{"n_layer": 9, "norm_place": "pre", "norm_eps": 1e-05, "positions": "rope", "rope_base": 10000.0, "parallel_block": true, "extras": ["capped logits"], "init": "normal", "grad_clip": 1.0, "decay_fraction": 1.0, "batch_tokens": [32768, 65536]}
MLP neurons of a small language model. Each row is named by its layer, matrix (down: output weights) and neuron, and shows model dimensions 128-255. Each number is 500 + 25 x the weight over its row's rms, rounded and kept within 0 to 999. Numbers have three digits each.
A block is one neuron, or neurons of one layer that tend to fire together. Before each block is what it responds to, as a language model described it from the Wikipedia text at the highest values.

Responds to: Word pieces and modifier words that begin a familiar word or phrase, strongest on social as in social media and socialite, plus New York, Pred-ecessor, red braised.
L2.down66:493458539516493511461541490481496551489469478500518474521523478517517499518504497449514494528512479547508494459552511488517461489475529533529505459493510496497469478510534520478509483512513520508519493488558501525482460521525526497458516517494534514468497503494502512502477484488445483548496534497465481494512473510547503542505497518522442499502466488504487503525495493489525482484470

Responds to: The first word following a sentence-initial subject noun or name, usually a preposition or verb, e.g. Patients with, Galerius as, forewings are, squadron took.
L6.down84:484510494477534495521511507504497461438517511484514501502502501513479507520468515503530484429466494498522491499481497513485472522494472506562522526523467536475470541473516468476543487518426478497557490506534494515503472518496516486526499470497509488511569462474562492501489504510526466501513475493506504516512499503485494513495497513488507511469467490528510472472535515498510524489495
L6.down501:518535531516508495509464487475523514466499452542498499506510472494503502516486471490506496488474512529487524511504481510528485499460557464517461486530506495445487467450488534495480505497440533516498517499481534482520515470473512501509558480526513511499474470475507492520534500488532546496549492484481524484513536559488463519495493462482482496471524489506525490525504517515484568487486
L6.down519:470532543502504469510501501517490526492487447482489522526495489516484487504525493528444516492482501447489500553461513509482483533488515527534534499513547461478522529505507493432518480520507513490457534492490513514490491507454506525504528516498489522532478531498476481508533500485489473472511474500489495509474509495508426528490493486497510504496473476513497508506513533446492485450502
L6.down657:555527537489529510508505487483489468535489454507508481504469484518542451488501465493461525506491492488524535513480542504483524488506470500522584520535538507527517528488505532483510521475509518500493465504518498502484479489477524480503535502521458472515494500497483515532503506521477475497496494519453530479492517502484533478507517466476505491471544499514464500539480492477481504469501
L6.down725:480497527478512489517498512508479511477483566505447502484482476534507485488489463534505512496487451545470500498518502531494507510486525457515445495478509543505519528507505526552502497528456495548504511467498488500538476517532506482500481525490505480522455520508489512478508516501472499554459471504509505512499483503505473506497495460490520509532511462485487480515530461485480586514505
L6.down765:491486533499490472518497491497477478520513511530503493480452453520522502507496538474507498479493506552498475476484458518538491499503492521453527533492518560495476497465460502509465512514442522458560490501531442508490539488494459487476461484471506504525445500450486520494482488535508537500492531496533469536483515521485534478475481490496511481468508520485470483482534500485511490521517
L6.down835:474479520488499527496512489509534534518509486480479503495477520470459498492473471529517516534519485511520513546471498464481508497476495476496474508471493489463494496534558497478472459478507519499494462484482574496488506527496505490458548507508504525520512515511480508510495521509516489519475479498476422492512521475480457518512484523535446459496555489514480522530502493488501432476528
L6.down966:496506460490502443478509502574466513518486469519439501496480445470491557475490514488479508499482524515542519484533480475516521479491516516498461511504507516526533470478498496483487544474529503502530498499490510499512481506509511548476500512495486486496490510505479510479483515504423456507464508493496511462476526503544488510509493501506480466508479473503456535501472480482518494478533

Responds to: Final subword pieces that complete multi-token names, mainly Latin -us/-ius endings such as Constantius, Galerius, Augustus and cingulatus, plus omega in LaTeX and other foreign-name fragments.
L6.down308:514516527513524502475484485489488493533487525521474480522496545521503524480509506507502484494525529498474498507503494543484500498503456506475531485452463499496498561510493523477485483512495443514521492529516500445453513463504450499524472521502481497496547502543492520523472522565537482504473482510467455521513500485474514469482466487466496495498545509521500536479496538503449502493450
L6.down375:508524483528501474512503440473504470539511501485487484509538501520528497530506496524556505485506462471520479511491515535499498495544488545481506516506481466484513495500512516492496443523446491489489538467517461481533514482514499543487477471520488508467508438535495514531506459497492453498482529476474515462526504492494507511541531448499439530507505470504516528505464575506472490482496
L6.down427:482503491502502492473461499532495505530471568499504496486494472494496473503480487493475512497510500479481455461461478504499525493496518499485499559500557495501548482470497525515469532467494484536503494493520482496502532515511509543482546504502527461510465505473511482527528531491455501478530517485503529482545523521543461443485515524499449513527461507496498565498531492506527523437443
L6.down431:490499507527506502487506471517498538499489487548493565530505511528509501527528499512505476512532495556441509523502522511534522468497489528505467520491490492458478459468524509462544497516472497547482523538508467534447495495550531509491517475513514446506521497544526515482498524467490513435516511496473530492478493487483475464528542514490499479491514521492515478459496479518498464499498
L6.down598:505495550514479493520513504482466490469473466507468488512481491494478553533538508484484521508504466493494498541484508569544463492466516488476516503442495473461506517478514514494460475546500461498486512496489532474536489526501476535517474497473452485507511488475521486528531507471501516545512511500501533458489477502509514499533491526524479462525496547500487520521522496471486515541538
L6.down692:488525498532475514516507513479499495498440476467505490491523468500460498500524529508499530486472468479513526499517504539497486504451510516486572516489459466448504502444503506474499446510462510465499541503496495506493511468482586478542511558502493498497475484477545498536510541520571506485458516478517477465483480516520478476481529506496548482504530536529506501496495508498468491493480
L6.down767:514526516500498523492495464490454544527530548479489459526470486512505504499527470492515480502504564470530500497507538487492478522523507465476519537498525496495523467482503519481489507536486545486509532468497498534525461518501512513533501471492472503486473523529496475480472500472490472497469553540450497451469596459510494484504481499494500462501483503473545452490495507513481510461492
L6.down793:497513438484505507481535502511541450494502498497491498577511534505495490476487498494439469492502535490513489486517505488510518518501503489476506517527499464545492529506488520484514478481495518503484556493472491482496483530482516505494506503493487577471473458492536472505548494456567513515514479522483502500466506527499532484561529509470480490513508502552482483493459465510563500515481

Responds to: The piece foc starting focus/focused ("to focus on"), other aim words (need, help, plan, attempt), and mid-name pieces af, of (Jaffe, Fofana).
L2.down421:486521513481456462535510496541492484505478532501493505549497488506510521455486489473524568536492505505495488490502496500528525475490500497523486470506509516467522482490489478468482473513519477504495508465468481505518494562501492501507496518461508488530476503525519486542502469476492514562476448530509440495504495519482492505496511496484477501473473487472505482501542502495489454473483

Responds to: Lone lowercase consonant pieces split off a word, usually its first letter right after an opening parenthesis, quote, hyphen or line break, e.g. (r-acing, d-estroys, sh-r-ines.
L3.down23:494492503505549501506495420471528500507470519493558489464489492493508541488474504521512479450508489514514514526477503524514485477521529525491507478517540466483519490502490497497506514480530530542526514463440488528498541519476489506472497541513567472465514523523502538523455535483502475520492492538491488454494489479477466504474482520462489493475466518515447494506545534484536466501493
L3.down98:554480508512522480462548508516541521478489508506507472456498539527517542506462500510456513491509474529488519486508500524500501496520500486486438494472484508491524450510522519495489534496528517519518468458542478542503517533482478536463472512510474496532472520472526533546518481447521529517505497485509528483516482529492522495509527469449530490516467488437512500482509542496497430511478
L3.down197:447489523476511475506544543504530496500492507501509454507494453520536509497485518510497545448459482531496506499492505549489534502498520479545444540507483526454540492490522495553478509514509493535528482465492530508530513524518527526498552530545501505465479531511476465503465466441524522496461504514479491476534516533496491528529495490516507517478493511447532491513504460468555520508511
L3.down312:493493532556533535467510480487528503497500505510493515542482501531469546477478463474498486507475528516479542517497468472514496471459474498484511483539480510499490485480512538466465484514501496539474525495526477504466492436489485458492518508501465513521521511509455488476525475527482488534507498520493521508498490562509512445505487511510463492500506501516491458495471484513505554495478
L3.down477:507524498521510448514477496488532511534564497471491522492488523470511487488482486530482521475493513494470510481488504488464528510511480511511551493517472476496497494531497493505526501513522526493504486463494470530477464513433523490495502526523496466536472500461503511535535455484486476468546542494491522490508497519481511497512542501509512521468517533433485522447464561528532474546538
L3.down510:516501554501486464564531492485506525493540487483545503495529511472511503484466523537531551538484494479546462539517520492497509475489525483468520503459501487473511506533493521470494497488513484546535493516511512543485531475519502500510519503513526522488561477505476466474484497494490510558509521471535477474511453511493519523512500518496474485507493560529491472539524479467474445544496
L3.down663:553495503502478499474502540492533514492478471520506488480542495496534490435482476501513465484491519487543516527497518489508465490513519509516515483505524522483545516500492530504525468488534461481557513508465540561506529540506496506506493543509483518486508505503483489440471489452513500507543493510491542493497451490461505524498476481515466498515521445510511488516485524461504491485497
L3.down828:554471484525420498445492501500558483492490529486486463479531479537485506494511449517479497504513487504504496522502479475514487512486485491508584520496488474470506470474499560463512480490504498480483520509521483489481472510503504473531519537471454459520506460520524522524510496514512482526478504513450506535533481482477471487546496527516495522481501501512543448539481532459508525527503

Responds to: The word "also" right after a sentence subject, mostly He or She in biographies, adding another deed: "He also wrote", "She also struggled"; also weakly on other words.
L3.down6:533485490472507528508532478524513513478501502506476511502475488495486505498448514484523473539510422520524502513501492493534462468494473523490504505520484493571485485510479460508518465498479471501494510496479518491515508496455547521496517431516482509526489452495507481533483475483498506531503535474517468507488458526544553486504482503533492524552508496482483503524486496524490531502481
L3.down228:506513496479525507471476557529486530500494469491525542475510480504470512518482504432480510518554504518516558523511467467529507487476473487457511508475468511520486470504534502495461521478475439540448461492483520526470527506494517516524530508516476473468486522543531520493452508500511519485500506490487493516507500544508500482501524532535505569486448461467537493508512520470467503479508
L3.down242:498499484494464463496508495519480471492487499541483522521478499512501490542471518504476515490485491547511470538524538520470475488468497478474561480463459502488489474444492480526474527503519498482491468510461506488504527455440500530498518509482483508509489509550517520461550501506480474482499453476518479488439481466506520517525525495503485496484503501537492508482479518488494511504495
L3.down270:472503505429509485470460442500479499536439480470509527507501526471436503465535472546488517528515495498510533519539520497520527501511496467463479497497496473521497493480488487502515527465537451502515491462559489517517542481566516479522506517476506441498515492508486499514506524488513513470492529457475512502500460476520540531515491485469549507507444511495494465504508512474479464502518
L3.down354:544462476481490496518499507508554516470503457567471491517508518483509511541461526462473542497530505530492513458470494501493526519564499514487477513497512511510484513468550490490460475501537493513528481469480496536510465502512479493487503484483520451511474519502520536478465472462458479468491527550489460523521514520517474500492490501522540517465508486521538514486527508487482466499508
L3.down380:468513484484516493513518524467480566449521537511474533456471495510513526465470531490477498488504513496519504467521495491518502489508495516506466525459475529475504452504511466480521453522469479515499472510495519562478537463514494532511481484505486507457524514554527502495497474497492524509538540500517471516482471524477468532492502510502529482534475501515495508474506504553505510501509
L3.down679:538504563528531474491502493528513531497532535514563515463483520489513494497482502488507446469502479563525513484482496504506493497547469486466451529477495535483554469525463513484485495507478466517467498512510492529507520494496477533497489499503490524495491527501497550491501504479499499517506493500520485512505491497472482531485476477520518589530487520554503471511534503472497492481467
L3.down872:491479468496501519466449494517507482520485477531508487499474511531462456493492459511559471473478504494494528479491476469537524502497548518512526444452484475494506505516492539491481522486520502515474525529495489504520479528470512502479470514520496500462494510483483449488506507528499452495467507508500480482543490467542496513448499548483493491536528468483507523487487526527496544497524

Responds to: First word or word-piece of a set phrase or name whose continuation is predictable, strongest on Civil (Civil War), also United, Los, San Die-, architect-.
L6.down81:517453459458557513477479475480516517516494500526500439464463468507535489447482489481516517519496531502532548469460511501521479491477476465500500491516504468485529501518458540467514522563521506506525568488512533518534487504528513505482485511460511499505488529483490483515512472453476505497457486469496522502482479495509482544483520485461463524514482487501502503482508526509483472500499
L6.down113:470468506476549540525485526461510523440507552523536525511442516480465476476516516493520496514514508507455492442518477538518487491478490493472453464527571493454557478512481483516502461466490532463502511495495505546487540544501528503487482491454509500486482532498499498523521463498542526489520515498478472521554513505491515486512528472490540551470503520485519532481511499499523529502464
L6.down180:477534548523501475511491457526510483511515476495508476507563504491502474460487452505489480513486491499512532486496488495434488506503521470502549503468513487489462509494557502492498520476486536483535537521507481489512449497463530507485490543555487506558497463511491488515501507513483505456504492525524492517460477484539466549530499493466458470511527491489458544488466509484508516491482
L6.down223:465456477490517471457476477497469486499517497495450549526470505496571543502514494501470507490488479453499518537491490533540470525481526509502460513538495511502515475510510474508462483522462489534473505499478528498464482500486512484501496504477524508511500517519460527483505492519475489483504537504530504477503518549475536444545501467495562483505532522548477518570468490483511514489538
L6.down708:480483503523503497517472502507507513494511475513505492520519527490521550465513527509499493495495494494489504499490515494550462512531499546484465478491502456490479465507512516518524516497458486533520495499478458480518490495467507545517476475536471563484499449519508487477471470491504500500448519476507457506449569510462492497531495522494489527501508470513506506479502458445510490517515
L6.down805:521479458481518494483504524501503511509546512473521486506462484507459493487548493530515495504518496550497488530487512542546514485509476496473549463465502493493510477530554515509504524494478509512435521520540545503517468496498492504517522518526524514511511469510478528511496490511455507488509534484519452470541550484517509495483497499510495498461516501508483544479508522454512551468486
L6.down828:490519499498474489509465478511474490507473472499494524484497412505500519482454495483508500529487503472503533503443486506533535490523458509516491482488467516521499485515523508470524515452475514508467522509468506518465482520540531525491496494516529475510518552517530492517500549473433490549493528484465482504514503531465477496500491499475486532495518533504523524475487474496493498518533
L6.down947:491505470491506524498483495508524518494497505482500508509520478518543512491511514502527522497531503520540495527489500461467497488514519479473445501508494470470463523536489506474494529490529481467569487539486520486503464543509477509503479491480497512468515468467473523487475506484513496495488489449494494466437520485490502501531496580488514510535489444516533496513541479477500508521501

Responds to: Adverbs and verb starts right after a subject pronoun or name, before the main verb, such as also, never, both, again, instead.
L6.down70:525460524503507508486457539494487483478502485540533487524490510481511528535517542516517526475488441515495485475518516537494506497517496457529521553504489500485502498540479477523483479501515530535529548476438481470462511489525513483496489429515512546495472490505504538499520508443500512513490498529475459482485493503471497467500519490506468522448530467501485487523501530494532462533497
L6.down126:493503497509531466512516485513551498531479519449501510488481498532505489442492493503478489523480499514473479509494499503497507518449540484481534516476511446522506478430484551515526538479497504460518459525490523478504510510456514537479485502476515478531479466486543492518541512488496511515484471491528547501488501494503507525486486510500503480516540483494512526479541511504511497500451
L6.down208:452533538509486490498519512476520480512495479459488484486500531525485457485512491520461518509444491476552513510526479481540499501453431536478430503501472531504493501496517484513520555517493542511499485494500526500505508508482473505500489439512551503506510464465492518462534471458496503535483521495507492458476507511465498501471473484504532519515494442472494494512463535493516496460541
L6.down338:484479485491492537541503484437543489454490535465487495508515532477513518522481553521561489451494468450509494492526509508531479479488507523499423494521515552479518489486515496499512487532521534505529468445477517521485497514450499506522482514498488496538483560496477500543516504472487528499484532528482460502492546513497462486505479523493496486462472478514507466508563506542498507549518
L6.down362:514519512468500516490538506514489497511470544526553458510506512549500497500523491471545503547490496483478512526458461530518466530528532470469467505459497463493474482532477517492468506476498497523486501515568523496548534500500521498492486475479502567505511420492474493483510451505510496524518471478491524480499523452488481519504499505490529553490515498466532499517497494530498514529503
L6.down363:514533510495518505505481504494496495537493481505453525461484542484518528501473510467517492517519544504459498513527485504545496521481520492472564509474496519528448517508488515489510509496505496526484524520496487500530466520492479491502480450540471493504460489508568487486482460479516481539522487486465491465514488494452519488483532511524499516475523467498461509506472511517521578522483
L6.down473:500484523517518526509545551492515453544478539483476512466461502496505520510531540509510510504508476465507528486494534519420451489511461512508445478503531518472482505526501455562497487479503517533546540484476504475499548531499458524490486504502506490498500461464482502466504541480511483524489475508468511529494531465487483479584522492492487514531490550498531465519523496522523498498527
L6.down964:513460497525558494493468441508504520509519486520491484480512490459517479506488573472504507511472511494510504529440516487479503504518504498521513476524465527513532472519514488491508563495491515542481483521511449517494478526459506498498482462478535521488521497499495504457457470528510499494493519521505492555478490531497446469471456499468463530523531487497480523501566515477481480534520

Responds to: Word-start fragments whose suffix is still to come, such as histor in historical/historians, art in artists/articles/artillery, cl in clerk.
L3.down183:482450482489536486517490475476530471494467480516503501519490539454523509517504486480465479469464528484510500461539496477483470516555507514529479524518502485479483499488516468491485511505468501511531449489457483530512434523501489518498523519511492510488516504476571481487512475458497528471507480540470454494468501507529526464516521491454461495468489517499518485475543530531474527463494
L3.down437:510484510487529514471511534492508500501491486504527514552538469473490522506519499501534503551484468512530458502509479477538521473477532474524559472507550455472494557499491489482498476490478487538505503510515466500460498504507544520494477511486517456512492511465530512497509514463505493502470508471477552486503521495507476508525484493489514491476496497531518485489518545470482484469500
L3.down518:541499488462522498522519523533503505514522489478501537447520490516474489502515511496532498506491439495463525521506498530537447494473526508452469475525503484537516531500552488500476529530530488506486458483516461530489488522494519522558500473501481499488518527448464466500478513485529452513480472475501496495550460474508492487514533501486441552503532472541477502503517507531481494526495
L3.down622:518478493511516514493497451491508494464495502499490444495461484536463491496474473505487495504533490514503523507522476472444539538506527511501507497517494481503481508469479540524515520489499519530492553471502551553456491550549489518508481481488506559476459505495469493467478520488523490482518522507485477503546480474530503517517510478512515517513498533509484525502486483553495505472515
L3.down658:457511489531512531509521485489470509503487505532465508505494490486468481494503485502454473482491507529551535497546452465494493488512447483448548488494509505506525495503508505539534485531502530447505496476489506488520518508480489547488528470490445562565481513472533497516517532503482518508474558484423499484487538518438456490504542517512513523510501473542515486499492492509533508488533
L3.down799:466452489509510499486513459513496512474488497485542510475517482512483473478523495521509496547524482504530503497476485492508505533508520512460525493547488522502458510513497470505495462464500478529527430512463524504525501479493477516467549472527506506505499502460484495529513503504516498508531488452520514511474532519530495498508527524492484479497476494550513529530491485562478494517504
L3.down880:512512496529474514523503444471526510504528483523491469530492509504522495506510516501478504484510500499514505564515494481494511503499496536486504541465504513518477510477504460493456533494491493464455492535493508486525483473493501506532503493493487455489491481458509479497520514529502516489531470536489530510466504482518495500528490525494518554512473528487498538512470510497530522515473
L3.down994:490488510561527487511485466521524568480504511468499497538523538509498465454541540479520496528491526473508519485508482494488478520522473474470533489489516481501472474529501487534483521520534534508525474491503536562484524569503455489496453517503450499491479545445519482512471506460500507545544496510525497509502483494510483540472521479516497507481480511446537516484502503495512473511525

Responds to: First consonant pieces of a word split into several tokens, often capitalized names or titles after quotes or parentheses, e.g. B(ackstreet), Bl(ades), Sm(art).
L6.down51:487524482486505472473482532482481515493515499480527470475507515471504494489477562489436490515498524521541476489493482472502506473524496515489558478477501519529573561475505507482483508535526482520506478477472513476467486510530504480518473522507476493518515490513469516530487473465545514517509463480477463516517493476483531483464498496466469565469509549506484505511491499484519496472480
L6.down104:523523464516530527497483513527479515532506534523520530500501509509476470499481541504485529526449489533521483509458497494518490509498493493468557491481495482473490465482522527506519519459537524487484493478481516491505511473518492496481499472478476507478543534541500536493500487505512493484515489483499468508522507484534530468543507493520495509476504484493520453479578514499525485515533
L6.down252:505477457488488520500529512496462519504447518557479460528475479508452520460490490517547479519506534511510516510514510508514523525503516500499537496486494470492579514545480503478505507480526487509451502498514550508516481492526492496466486483526507455499479522527498468532539490495548451465501526469540526455539474530452478497463481475512509479502512488507511506490541491510494524535474
L6.down256:492522517506537486573481516524466498514511486499482518489508495483523486509522489514481540526523550472525505512547506450495455497471516497496527469508495489508500513515476472508519526530532528498479450475453516534499510486503503535491480562497504506484488515499548494427486513469492506471521491487547515576485538522504453491496541510510521506466480516547533471555463488495447487496504
L6.down360:491507450514481509519509457504506517475429520498502522481547488464496516517459527484513461481480513542511542512486511517549482503535512494517552541509466518507481482498477471525518536503478502489492478478495531518499506481559531494529499478494466450529492498485512481512471507502485493476505548526509474541549465495472462462498485542499493505471517533496445480511465491476442488512526
L6.down498:502473534505505488509508484515477516508485507489501477505476509497478507513499478541451529510471439498504493514498528462512498473482510473520539521486472486499481480485467476528494523493505499540509531511524515504494481510520538531515517477483492485511536465505551504537535520498486500471460460501481479509508490506492542450521520471470502485506456490517503538526516507508494468513478
L6.down772:520516481471518513485519495517505525525519508524491495550521536477485555455495484476533503464539554519512471461454504519475463462479523495513444502510475503507501508505458485458452495441452512527502510463493558556526496512514488542488455468478534499510511518497536498499510487436556516509489509516480491490513488489502494498523499447487482534504477530454501484499483537523555455498480
L6.down1003:511524483502496476496472516543489513499513436517478516523509536492562507504499496517505522486457476481498472466502487490480530523553513467465507513473475499475464492492522484529520479509517502445554481511475529465471515492549522471508535511505470480494517497522497524459472485520553512514466473553501496481467505508481479536545494526495514498476510509497457480507541529501489488489483

Responds to: A lone capital letter split off as the first piece of a word, right after an opening quote, parenthesis, heading marks or a paragraph break, as in "Too Funky", (NL), ==Cast==.
L2.down296:521496520520513477517547482533504484494524521472509499505514488520500500464412494500491521477497485504533489475503505512534501489469519477495547494502517530510466454514469556486511555487518546502517521461474503532450484504526498503503498521511477461494484470501517547510501499515508466490513485462493482488546471494485504486518529484546542501501490487475487471523523527499472447524491